From a checkpoint of a small transformer trained on Wikipedia.
Architecture: RMSNorm before each block, no biases in attention or MLP, untied embeddings.
MLP neurons of a small language model. Each row is named by its layer, matrix (gate and up: input weights) and neuron, and shows model dimensions 176-239. Each number is 200 + 30 x the weight over its row's rms, rounded and kept within 0 to 999. A neuron's up and down rows have the sign that makes its largest values positive.
A block is one neuron, or neurons of one layer that tend to fire together. After each block is what it responds to, as a language model described it from the Wikipedia text at the highest values.

L3.gate20,217,230,202,181,211,185,198,194,197,211,235,208,238,199,190,163,150,189,202,175,165,183,196,191,228,170,160,227,230,167,240,233,206,188,204,158,169,192,216,205,190,213,195,209,228,258,136,191,183,187,178,199,231,166,206,204,199,191,184,180,230,227,169,182
L3.up20,215,210,194,222,224,236,214,175,146,203,192,212,196,193,154,181,182,203,229,207,185,211,211,208,225,171,168,238,251,161,276,246,189,227,253,137,165,181,173,207,198,214,197,226,212,245,161,166,183,203,187,206,227,146,217,198,251,204,211,210,190,214,172,195
L3.gate34,233,188,185,238,201,164,215,214,188,168,236,195,227,175,193,157,197,190,204,215,157,228,220,226,160,161,227,220,191,226,213,195,249,143,199,167,177,235,178,212,173,145,183,185,219,230,162,186,207,211,179,220,231,228,220,231,208,251,169,228,246,182,183,220
L3.up34,216,169,212,234,202,216,188,225,183,180,229,215,220,171,190,138,171,194,231,231,170,193,233,203,137,150,243,217,216,217,217,201,223,179,201,176,176,219,184,214,154,170,171,195,224,223,138,208,215,217,156,231,211,214,210,247,169,238,145,195,259,165,187,227
L3.gate64,155,168,186,237,164,169,244,214,259,208,195,226,161,180,206,200,191,190,206,194,210,217,204,142,186,162,220,157,225,249,221,196,259,197,168,212,125,254,185,228,150,232,166,216,225,190,160,148,165,173,196,206,231,208,234,175,165,231,201,174,184,152,220,217
L3.up64,209,217,184,212,152,206,241,211,253,226,168,206,169,169,221,195,154,211,206,183,189,198,204,172,169,199,186,144,199,233,218,203,243,164,160,206,134,257,208,213,146,224,136,221,209,170,203,148,183,164,189,212,222,205,211,190,181,227,214,179,168,157,212,214
L3.gate70,192,176,192,201,126,183,196,242,156,164,233,216,205,218,175,178,251,186,154,179,197,170,172,191,174,149,170,203,199,175,164,168,190,185,221,151,183,194,183,190,234,184,181,224,181,204,134,177,191,188,199,182,217,198,236,184,221,211,250,182,190,207,192,232
L3.up70,174,169,191,174,144,164,208,196,215,204,230,192,184,187,173,150,248,151,165,190,184,187,181,173,204,125,188,204,238,172,157,184,220,199,187,149,193,241,158,212,257,201,183,173,234,205,161,156,191,187,182,186,243,196,263,224,229,205,233,203,189,191,241,216
L3.gate86,205,169,177,238,251,200,162,213,193,148,180,233,192,223,181,213,187,164,138,223,253,190,149,203,204,238,224,198,218,179,149,214,148,214,190,191,209,171,198,179,229,140,189,257,169,212,139,182,201,217,259,134,194,161,159,204,248,200,156,149,222,174,223,246
L3.up86,234,183,169,225,226,207,190,224,159,229,221,248,194,249,157,182,190,242,208,219,240,190,113,175,165,238,199,185,188,256,183,182,141,247,164,187,230,203,191,195,179,140,214,212,197,223,165,236,245,185,209,137,202,178,179,169,242,189,188,224,246,180,162,211
L3.gate87,235,169,174,157,183,227,219,157,214,188,202,186,195,197,202,210,206,170,203,237,195,232,209,212,155,210,190,228,212,193,218,211,205,194,248,164,232,255,244,207,218,166,226,180,210,198,228,188,189,234,151,174,159,183,226,184,178,179,192,225,179,225,189,180
L3.up87,211,206,192,156,198,215,190,185,219,212,185,209,163,203,223,178,190,151,172,255,219,227,250,223,164,230,210,207,222,206,218,170,172,192,231,149,222,265,209,197,189,224,194,180,205,210,210,202,193,202,194,231,171,214,216,202,163,194,189,230,182,223,191,187
L3.gate101,210,180,258,228,161,206,210,215,186,157,181,221,166,237,249,220,229,202,158,236,122,222,177,230,198,208,221,188,198,144,174,141,231,158,220,218,250,205,186,175,200,209,209,263,216,213,170,167,225,205,183,187,170,244,227,222,183,168,208,200,234,231,233,204
L3.up101,190,190,137,166,194,204,262,200,226,187,151,188,199,227,172,194,186,223,184,227,236,220,201,155,190,182,212,182,243,212,201,194,195,198,220,201,179,229,202,227,187,203,197,222,262,227,246,205,186,232,225,214,242,189,216,211,163,253,142,207,193,191,167,227
L3.gate159,211,162,249,202,190,242,182,200,194,247,236,229,227,190,210,218,162,193,226,273,222,204,250,197,184,178,224,197,217,148,141,186,196,195,184,234,181,206,150,208,222,195,156,186,206,254,138,176,205,187,143,256,151,246,208,155,208,262,169,156,209,196,184,241
L3.up159,248,235,224,222,219,184,173,183,194,214,233,200,200,242,232,196,188,226,235,211,179,249,196,194,240,185,205,221,232,162,194,181,202,230,195,227,201,161,204,168,190,151,230,236,163,183,143,170,194,214,189,228,206,225,179,209,230,207,225,147,177,234,217,268
L3.gate285,195,197,216,189,186,180,182,241,181,159,217,174,214,211,327,206,204,154,258,200,164,192,209,171,159,214,196,200,224,174,223,179,199,236,180,195,232,203,254,230,204,182,164,219,158,192,210,213,197,196,215,209,234,203,181,207,234,208,209,201,229,216,197,226
L3.up285,188,190,208,151,202,173,193,272,166,165,222,186,209,216,264,200,220,153,251,197,166,213,189,170,135,204,223,210,204,175,177,173,229,225,175,206,237,206,241,240,219,219,168,223,186,184,175,189,199,196,237,197,235,211,200,215,222,239,200,185,204,197,195,247
L3.gate316,194,194,166,155,174,193,172,218,172,252,201,162,240,208,219,238,175,205,183,236,191,171,233,209,218,202,149,130,225,241,189,193,226,205,223,145,193,186,199,203,189,219,186,218,215,285,254,149,185,154,203,212,211,216,201,246,205,206,170,163,207,175,202,155
L3.up316,193,205,181,137,203,184,191,211,187,269,239,188,260,221,211,234,187,196,182,239,220,156,230,208,209,185,146,155,223,209,215,191,246,244,211,180,183,187,199,238,202,249,193,234,210,263,274,170,197,167,190,218,227,227,188,251,161,197,172,173,225,172,227,151
L3.gate384,248,198,204,197,188,165,165,112,247,198,186,148,217,199,227,231,171,226,208,184,210,270,179,230,237,162,126,174,221,190,208,237,244,202,255,160,144,255,207,211,172,214,230,139,212,221,248,203,204,240,142,172,239,185,219,178,203,241,198,177,196,238,199,169
L3.up384,169,187,232,188,179,210,179,151,223,248,191,210,203,186,221,189,203,205,176,171,148,164,131,235,239,159,202,181,218,121,175,178,196,201,220,183,141,200,200,191,166,164,193,194,164,180,178,158,211,214,227,178,249,185,221,211,164,193,152,174,202,207,163,171
L3.gate391,173,236,211,265,205,136,160,159,197,222,238,160,178,191,244,204,221,156,186,218,219,267,210,235,194,215,213,234,157,207,232,231,200,161,199,227,174,180,216,260,207,185,172,231,141,155,200,231,202,227,207,197,155,219,203,224,231,211,214,189,218,218,203,192
L3.up391,178,238,224,183,231,194,208,187,191,233,215,185,218,197,249,153,235,198,181,220,244,270,234,229,200,176,182,153,179,227,186,207,197,192,170,199,174,210,205,238,152,183,141,227,196,183,226,255,210,177,190,171,201,212,159,218,166,260,244,168,196,216,128,143
L3.gate569,148,181,234,223,141,226,154,210,210,176,180,203,179,146,218,190,231,191,256,184,184,215,179,141,192,168,175,141,160,221,259,194,195,225,218,194,171,234,204,184,158,236,242,248,168,194,223,196,171,153,188,204,172,188,260,185,235,213,207,190,177,226,211,188
L3.up569,190,188,195,163,153,187,175,159,191,223,169,184,206,177,262,241,188,193,143,222,212,220,184,239,183,183,195,168,164,248,190,195,214,170,210,185,235,211,252,192,240,220,243,243,268,200,189,151,221,181,167,208,216,168,199,178,190,181,199,218,175,171,225,186
L3.gate603,207,190,225,230,184,197,176,214,237,177,186,156,168,158,247,245,162,236,219,207,199,199,228,176,218,201,240,196,212,158,230,211,196,175,239,202,179,224,133,199,237,131,189,162,196,213,226,223,179,233,222,215,188,229,192,228,196,247,161,265,283,254,212,226
L3.up603,226,178,222,209,157,204,136,193,216,231,215,190,244,245,192,201,238,180,233,196,214,209,101,178,202,221,200,222,208,153,205,212,188,198,210,210,180,187,221,164,168,206,237,154,184,192,183,178,215,180,208,212,145,215,212,228,224,187,172,203,140,192,250,219
L3.gate662,210,175,249,216,207,203,268,194,217,166,214,260,203,236,194,188,241,246,192,221,201,205,201,204,156,213,227,222,248,190,148,173,192,222,262,217,175,225,220,236,181,224,200,218,212,182,212,214,211,231,171,164,229,198,182,284,160,179,189,206,164,189,188,226
L3.up662,180,220,172,214,144,235,232,166,166,258,180,173,244,230,150,204,255,224,182,242,209,198,224,160,172,148,203,206,233,148,166,242,192,171,231,225,200,192,258,240,180,241,225,217,195,243,168,233,196,240,155,195,246,218,171,212,179,214,193,226,224,216,178,220
L3.gate668,199,244,273,192,244,211,178,189,177,158,221,207,195,171,262,194,209,219,211,124,202,210,193,226,242,214,182,241,194,217,210,282,245,199,196,229,212,156,215,193,220,170,233,167,200,195,237,141,201,191,204,236,203,133,142,172,285,197,265,194,196,191,170,215
L3.up668,193,222,249,209,272,186,193,166,243,179,171,209,171,234,278,160,221,187,193,139,210,195,175,221,241,186,233,193,199,200,237,245,205,229,175,211,178,163,223,183,222,235,195,158,149,198,198,151,200,168,203,202,250,134,183,160,295,232,230,197,193,219,179,224
Pronoun "it" subjects

L3.gate4,230,229,196,155,211,186,163,186,160,177,185,240,229,188,207,188,164,178,178,183,176,260,231,189,204,193,249,218,191,168,225,150,210,210,245,238,213,167,196,220,217,215,219,213,192,211,179,242,132,149,226,194,176,218,189,164,252,206,156,205,199,250,189,181
L3.up4,220,230,165,170,196,188,145,205,158,188,214,224,211,175,195,207,180,212,183,182,180,268,232,196,233,200,278,196,165,195,217,160,201,202,227,239,204,145,217,259,193,211,228,186,178,241,199,253,144,167,201,173,175,195,173,192,256,198,148,206,207,257,184,186
L3.gate50,193,198,183,261,233,215,202,173,178,198,234,189,238,170,216,221,192,241,206,220,214,182,187,181,190,246,196,251,208,184,238,253,197,228,149,140,185,186,173,179,160,169,253,202,224,186,214,178,189,150,135,213,183,185,165,202,220,182,223,223,209,202,207,206
L3.up50,220,202,182,193,191,207,245,195,241,191,197,238,181,204,164,198,236,242,212,185,188,183,200,155,209,197,218,194,167,183,214,202,181,238,213,150,180,205,197,185,178,198,208,200,195,193,184,201,219,178,146,172,208,197,182,181,171,152,208,180,246,186,195,194
L3.gate65,172,194,211,184,206,228,200,229,199,186,229,208,209,196,182,173,152,200,232,137,221,154,204,221,231,185,253,159,202,175,213,162,166,191,229,147,156,195,182,224,192,243,257,205,118,206,225,191,180,206,177,99,227,193,157,218,219,251,215,183,185,210,233,226
L3.up65,175,195,207,183,167,185,202,292,237,196,220,221,180,209,222,180,177,221,210,224,153,193,194,206,252,203,227,204,184,186,188,214,172,192,253,176,199,237,189,211,197,189,179,153,182,153,177,218,218,183,174,192,248,143,176,217,190,214,199,201,211,156,286,180
L3.gate105,189,231,212,226,164,224,169,192,250,227,167,209,216,177,236,170,189,185,201,192,194,209,249,212,218,141,188,220,201,194,258,250,254,179,248,192,128,172,204,203,201,212,221,212,213,201,144,193,203,210,210,175,197,178,201,181,191,239,145,141,239,198,174,211
L3.up105,176,239,223,227,250,214,131,207,237,251,196,184,204,222,247,205,187,216,198,176,194,155,239,181,230,126,198,166,236,197,236,260,233,234,248,222,130,216,221,177,210,196,243,216,197,239,158,160,210,180,202,191,205,134,217,195,216,206,161,132,225,241,180,259
L3.gate115,195,188,160,218,229,213,168,239,205,170,219,180,243,195,211,204,214,209,227,220,224,206,216,217,194,242,221,214,169,227,194,232,217,142,193,161,164,233,205,153,149,188,190,154,191,205,143,173,266,223,206,218,162,200,189,209,264,122,211,208,208,173,234,188
L3.up115,194,195,178,179,267,170,177,220,180,181,202,180,238,190,269,237,203,195,222,195,188,220,205,193,171,250,207,214,163,223,240,276,190,172,215,194,178,217,210,184,147,209,187,158,192,209,169,156,230,162,189,232,143,187,179,242,216,142,205,190,180,175,173,219
L3.gate198,244,207,215,271,222,198,224,195,154,238,141,177,216,135,185,214,257,183,199,183,190,167,231,198,211,238,213,217,225,168,169,219,189,177,170,259,179,151,198,214,231,211,171,181,253,211,196,172,212,211,152,204,183,220,186,207,176,186,215,161,187,136,231,222
L3.up198,254,236,216,221,222,195,199,251,194,234,145,188,177,131,151,224,258,194,199,214,153,171,216,216,202,225,236,220,220,163,207,254,199,199,153,243,189,161,207,220,201,219,191,152,275,233,188,190,219,195,159,191,146,182,150,210,183,225,206,110,203,193,231,214
L3.gate200,254,239,208,202,228,169,190,221,181,161,155,204,195,167,149,182,164,200,195,160,170,216,162,261,223,135,243,223,218,180,224,185,251,222,190,238,223,204,198,229,214,199,172,209,190,192,161,204,201,238,166,237,237,228,183,236,259,224,209,178,197,241,188,183
L3.up200,197,246,173,227,206,230,192,225,152,184,172,245,165,212,220,161,224,206,204,204,209,194,237,240,191,223,239,236,225,177,245,258,213,204,193,192,171,216,184,206,191,268,181,230,209,189,224,193,166,164,215,185,224,182,188,174,202,237,216,127,216,197,253,249
L3.gate223,203,208,196,236,208,176,209,186,213,182,270,155,215,223,203,184,158,170,234,192,150,214,268,192,147,226,238,179,197,244,180,220,216,247,228,213,180,219,233,174,179,208,286,108,170,191,192,190,217,101,193,235,180,225,217,198,234,190,227,238,176,161,131,177
L3.up223,190,183,212,253,202,196,218,168,206,190,256,156,227,232,242,215,171,182,234,185,162,185,230,188,148,219,245,187,202,225,178,219,207,247,256,221,176,206,217,187,174,210,274,111,168,177,195,187,196,113,207,231,168,215,198,220,230,160,196,215,185,170,109,178
L3.gate229,248,208,237,203,195,221,167,183,187,208,187,190,213,151,231,195,148,204,165,109,227,186,151,195,198,223,241,203,254,166,184,193,236,181,203,166,176,192,219,230,166,190,237,224,237,185,189,205,229,193,202,173,202,215,200,191,180,255,214,178,186,188,206,191
L3.up229,227,212,232,189,213,159,207,207,170,224,219,229,228,182,178,185,185,235,185,180,199,158,178,207,145,188,204,236,192,183,240,152,227,236,285,200,132,208,203,152,234,220,178,165,202,189,183,182,123,153,178,164,231,207,259,192,195,164,234,209,142,191,165,212
L3.gate262,199,234,167,198,215,194,150,241,176,207,190,192,197,208,172,206,156,184,193,203,168,250,198,175,163,175,230,311,157,201,178,191,216,243,179,173,196,194,142,123,155,188,220,160,234,217,220,154,265,148,134,205,177,225,163,164,193,219,149,183,145,175,173,183
L3.up262,125,240,127,225,212,169,190,223,177,185,201,202,201,158,247,174,167,186,211,189,204,191,250,194,268,185,221,187,182,155,172,214,210,169,193,187,188,233,170,186,146,188,213,188,205,210,191,181,178,178,266,210,260,236,212,135,192,204,232,203,251,138,155,205
L3.gate268,166,234,191,222,158,164,183,206,187,181,174,226,183,151,127,167,219,215,197,180,181,194,194,239,238,241,273,198,195,172,179,190,220,219,183,197,116,243,148,215,167,189,165,177,243,191,199,191,225,170,142,247,132,219,197,228,196,204,206,160,193,165,213,189
L3.up268,158,194,154,184,132,180,193,183,216,227,174,197,225,138,139,187,216,168,253,172,242,180,222,240,216,221,250,207,212,180,175,246,240,199,174,197,156,224,164,211,195,213,191,194,216,228,176,198,219,211,152,214,212,213,165,166,207,238,194,152,229,204,194,153
L3.gate339,212,200,188,178,180,183,203,172,247,235,187,250,204,183,173,175,152,193,249,185,155,187,218,180,164,230,265,201,226,236,202,204,244,136,227,222,176,224,213,208,160,215,218,174,183,201,200,228,222,133,174,179,168,247,214,203,172,149,232,254,207,160,208,174
L3.up339,240,203,200,200,218,177,167,188,236,212,180,246,178,171,199,170,140,214,201,172,149,168,237,174,155,204,256,273,207,244,202,227,255,160,249,206,154,190,196,197,145,162,209,156,147,215,212,231,191,161,188,145,200,241,189,195,177,170,188,218,234,164,177,186
L3.gate365,230,178,196,218,252,151,226,231,185,186,227,160,273,246,199,211,239,192,169,181,202,212,127,212,193,205,208,185,239,247,188,228,150,195,228,206,184,260,242,183,138,215,195,171,217,238,144,212,283,212,170,215,215,208,186,269,181,165,266,209,178,129,231,174
L3.up365,219,200,170,221,240,222,215,192,205,210,210,169,183,218,179,222,231,172,156,191,166,200,133,169,224,229,219,183,277,225,211,245,242,206,216,191,170,165,224,210,218,192,157,166,198,235,160,170,270,154,168,169,226,225,140,227,209,165,184,175,146,159,189,238
L3.gate467,219,168,169,202,229,199,195,182,152,204,240,193,216,173,201,183,212,236,233,203,209,179,202,195,210,182,161,180,200,201,166,190,224,131,213,181,194,154,152,231,228,184,204,204,213,228,239,195,244,188,174,154,212,184,224,168,185,185,211,186,228,247,179,170
L3.up467,212,172,192,206,233,219,190,180,141,227,240,199,229,177,223,194,221,227,219,187,206,187,197,199,207,170,175,184,234,221,174,194,178,145,207,229,185,160,148,217,222,195,196,201,221,232,210,211,232,198,169,181,192,147,239,179,177,178,209,192,233,262,197,212
L3.gate559,134,187,226,197,177,214,194,197,187,209,181,199,183,175,182,178,194,178,199,247,186,221,176,242,226,181,213,174,217,239,260,246,193,179,226,161,201,204,195,198,198,189,289,185,242,212,209,220,194,205,138,187,194,189,165,162,135,179,203,177,229,182,133,177
L3.up559,132,189,216,170,182,241,196,172,198,244,166,224,186,168,184,156,193,222,229,242,169,219,138,209,190,153,203,194,210,243,233,235,187,184,257,140,220,170,223,202,201,198,267,192,251,204,219,210,182,195,142,181,216,191,160,160,165,192,222,194,214,192,115,190
L3.gate601,165,211,245,160,217,167,179,200,193,189,207,219,201,183,202,164,177,207,215,193,223,198,174,229,172,149,152,197,233,174,203,233,232,268,243,152,220,164,180,203,202,220,258,203,194,183,199,175,198,206,157,192,205,172,227,188,240,161,224,162,184,144,195,203
L3.up601,163,211,255,169,188,177,174,192,164,211,208,247,193,200,199,143,166,203,198,202,188,209,191,237,203,152,126,187,260,169,186,227,222,276,236,203,211,136,204,207,198,238,253,214,191,202,167,203,215,231,163,182,193,168,225,176,275,154,214,144,217,150,214,215
Common predicate and noun heads

L10.gate70,155,223,209,218,305,243,177,255,220,194,182,187,162,148,150,188,179,175,205,211,206,151,237,195,195,251,185,204,230,239,216,227,198,132,147,140,161,244,163,194,204,147,257,224,262,131,190,209,191,168,246,206,166,230,151,187,143,205,204,211,160,169,208,179
L10.up70,202,196,183,170,226,211,162,186,233,215,246,236,174,174,214,295,192,140,192,210,191,142,216,169,172,183,209,165,181,179,258,194,201,200,168,169,182,219,178,197,194,167,189,203,241,195,180,193,223,136,173,230,171,279,147,146,176,179,209,168,125,213,186,234
L10.gate133,181,257,179,169,255,226,158,166,162,204,184,213,210,200,193,191,198,178,189,196,229,207,190,247,175,207,234,175,218,193,158,196,131,156,162,162,185,243,191,199,192,185,259,172,237,176,195,191,194,151,175,231,224,183,155,121,184,136,188,196,161,205,193,139
L10.up133,152,213,246,230,217,231,150,210,212,161,187,184,211,181,217,192,179,194,190,243,207,193,207,205,180,242,189,200,190,177,205,218,163,154,217,171,165,256,218,191,212,202,190,213,224,188,159,172,188,182,206,188,156,199,197,194,211,214,190,224,171,174,180,161
L10.gate587,215,174,202,216,201,204,251,183,213,146,204,159,263,185,158,236,234,182,219,155,216,184,224,156,199,234,182,157,224,125,200,192,235,132,218,243,137,230,226,217,253,190,216,194,189,197,180,232,254,194,195,222,227,155,181,184,232,164,312,239,145,209,212,176
L10.up587,226,192,221,221,207,215,253,164,194,204,234,216,183,249,175,248,208,172,175,241,218,153,210,238,208,207,236,175,173,165,194,189,142,148,205,233,220,137,158,210,169,211,236,182,169,239,220,163,209,207,203,182,169,226,161,196,229,133,200,180,173,153,194,217
L10.gate620,220,150,188,226,208,256,164,195,207,235,237,187,197,200,171,207,200,191,228,204,243,144,254,173,185,233,196,199,189,154,178,181,166,210,176,187,189,192,204,251,195,214,295,175,226,243,187,223,211,173,205,236,166,211,134,187,182,134,169,174,193,229,163,185
L10.up620,231,229,179,203,213,276,178,246,203,196,166,176,280,186,188,171,144,243,230,238,214,168,212,154,135,243,207,208,238,202,161,225,135,182,181,213,205,246,218,170,208,213,208,201,192,183,216,191,197,205,247,186,241,171,124,157,236,110,214,211,181,199,177,156
Plural noun endings

L10.gate51,255,133,179,253,149,135,183,180,247,238,183,147,206,222,243,198,203,233,235,198,123,224,198,164,209,159,152,162,173,220,193,178,187,189,164,173,184,211,222,222,220,184,209,212,212,154,188,187,189,217,165,229,166,262,171,209,185,210,235,211,161,157,164,195
L10.up51,204,174,241,200,166,184,215,186,188,214,178,133,199,173,186,198,211,209,168,210,197,144,173,181,213,172,180,206,189,250,190,157,215,222,176,219,205,214,198,194,210,199,187,164,248,235,190,180,184,208,185,170,189,284,248,206,199,210,150,236,159,155,214,205
L10.gate81,225,214,210,241,127,236,232,180,204,242,198,184,184,183,165,242,158,190,203,170,188,198,181,193,167,180,181,200,232,164,211,197,183,234,170,220,206,259,213,251,223,232,207,223,173,153,183,274,205,243,168,249,222,186,172,169,182,222,224,250,137,205,148,236
L10.up81,201,165,164,213,194,228,223,192,171,245,196,188,221,234,230,236,208,202,192,288,238,219,195,171,213,166,191,162,173,224,225,196,154,173,226,230,263,221,140,212,274,208,197,234,251,223,192,215,232,199,191,229,226,211,196,261,223,192,170,214,213,137,185,238
L10.gate432,193,186,189,195,276,197,223,191,197,250,147,214,252,210,182,216,222,239,148,197,198,207,257,261,197,219,170,208,224,245,187,219,278,214,207,214,163,231,224,149,187,165,201,170,181,231,191,195,206,193,126,204,192,264,192,179,204,213,221,276,186,159,181,151
L10.up432,217,197,187,196,196,193,197,168,181,176,222,187,175,232,220,208,187,241,159,172,154,245,255,238,237,196,111,153,183,197,179,194,212,189,237,178,179,241,224,195,208,235,205,202,204,268,195,198,215,191,257,173,198,168,182,199,198,171,228,213,181,148,243,214
L10.gate597,195,278,233,240,179,188,217,174,200,224,195,172,158,189,255,206,208,227,192,159,198,166,209,247,168,215,200,165,220,180,187,166,201,237,192,215,214,197,244,206,133,150,190,170,247,153,213,188,114,202,192,209,124,241,185,172,193,221,159,198,204,193,202,215
L10.up597,237,226,199,265,206,219,182,236,202,168,190,206,188,164,185,182,214,182,176,160,172,193,163,152,210,229,150,192,183,238,236,208,173,202,167,231,161,219,197,217,178,187,226,163,170,172,224,157,152,172,159,151,211,202,167,182,208,193,185,210,181,181,181,172
Anaphoric clause subjects

L4.gate574,214,248,166,221,215,165,176,188,160,208,140,170,231,186,201,264,200,225,179,189,238,236,195,180,193,201,185,231,160,157,198,215,210,202,187,229,170,263,205,237,215,154,180,186,227,172,145,184,187,204,179,209,218,219,215,205,192,188,147,229,187,195,210,140
L4.up574,214,183,132,213,204,190,204,185,152,197,199,202,240,237,201,256,141,254,231,233,157,138,137,229,167,235,254,158,166,196,229,142,234,185,182,207,179,225,216,232,159,172,182,204,146,209,176,199,224,170,190,208,232,173,174,197,227,211,193,176,174,166,182,176
Hold / held verbs

L4.gate509,199,244,208,235,143,235,205,190,168,138,208,220,201,208,199,175,233,180,226,202,218,216,168,222,195,183,213,237,227,205,163,217,239,123,191,137,184,220,193,209,231,210,216,221,206,166,173,193,199,169,182,204,194,132,191,147,224,174,208,228,177,194,186,205
L4.up509,173,208,213,204,144,158,219,188,204,173,233,238,215,184,211,175,160,221,229,214,146,224,168,214,212,171,250,226,198,261,202,186,206,188,183,198,190,227,222,222,217,195,191,226,227,202,163,163,240,194,222,209,195,198,219,173,240,209,221,244,151,210,227,212
Clause-start subject pronouns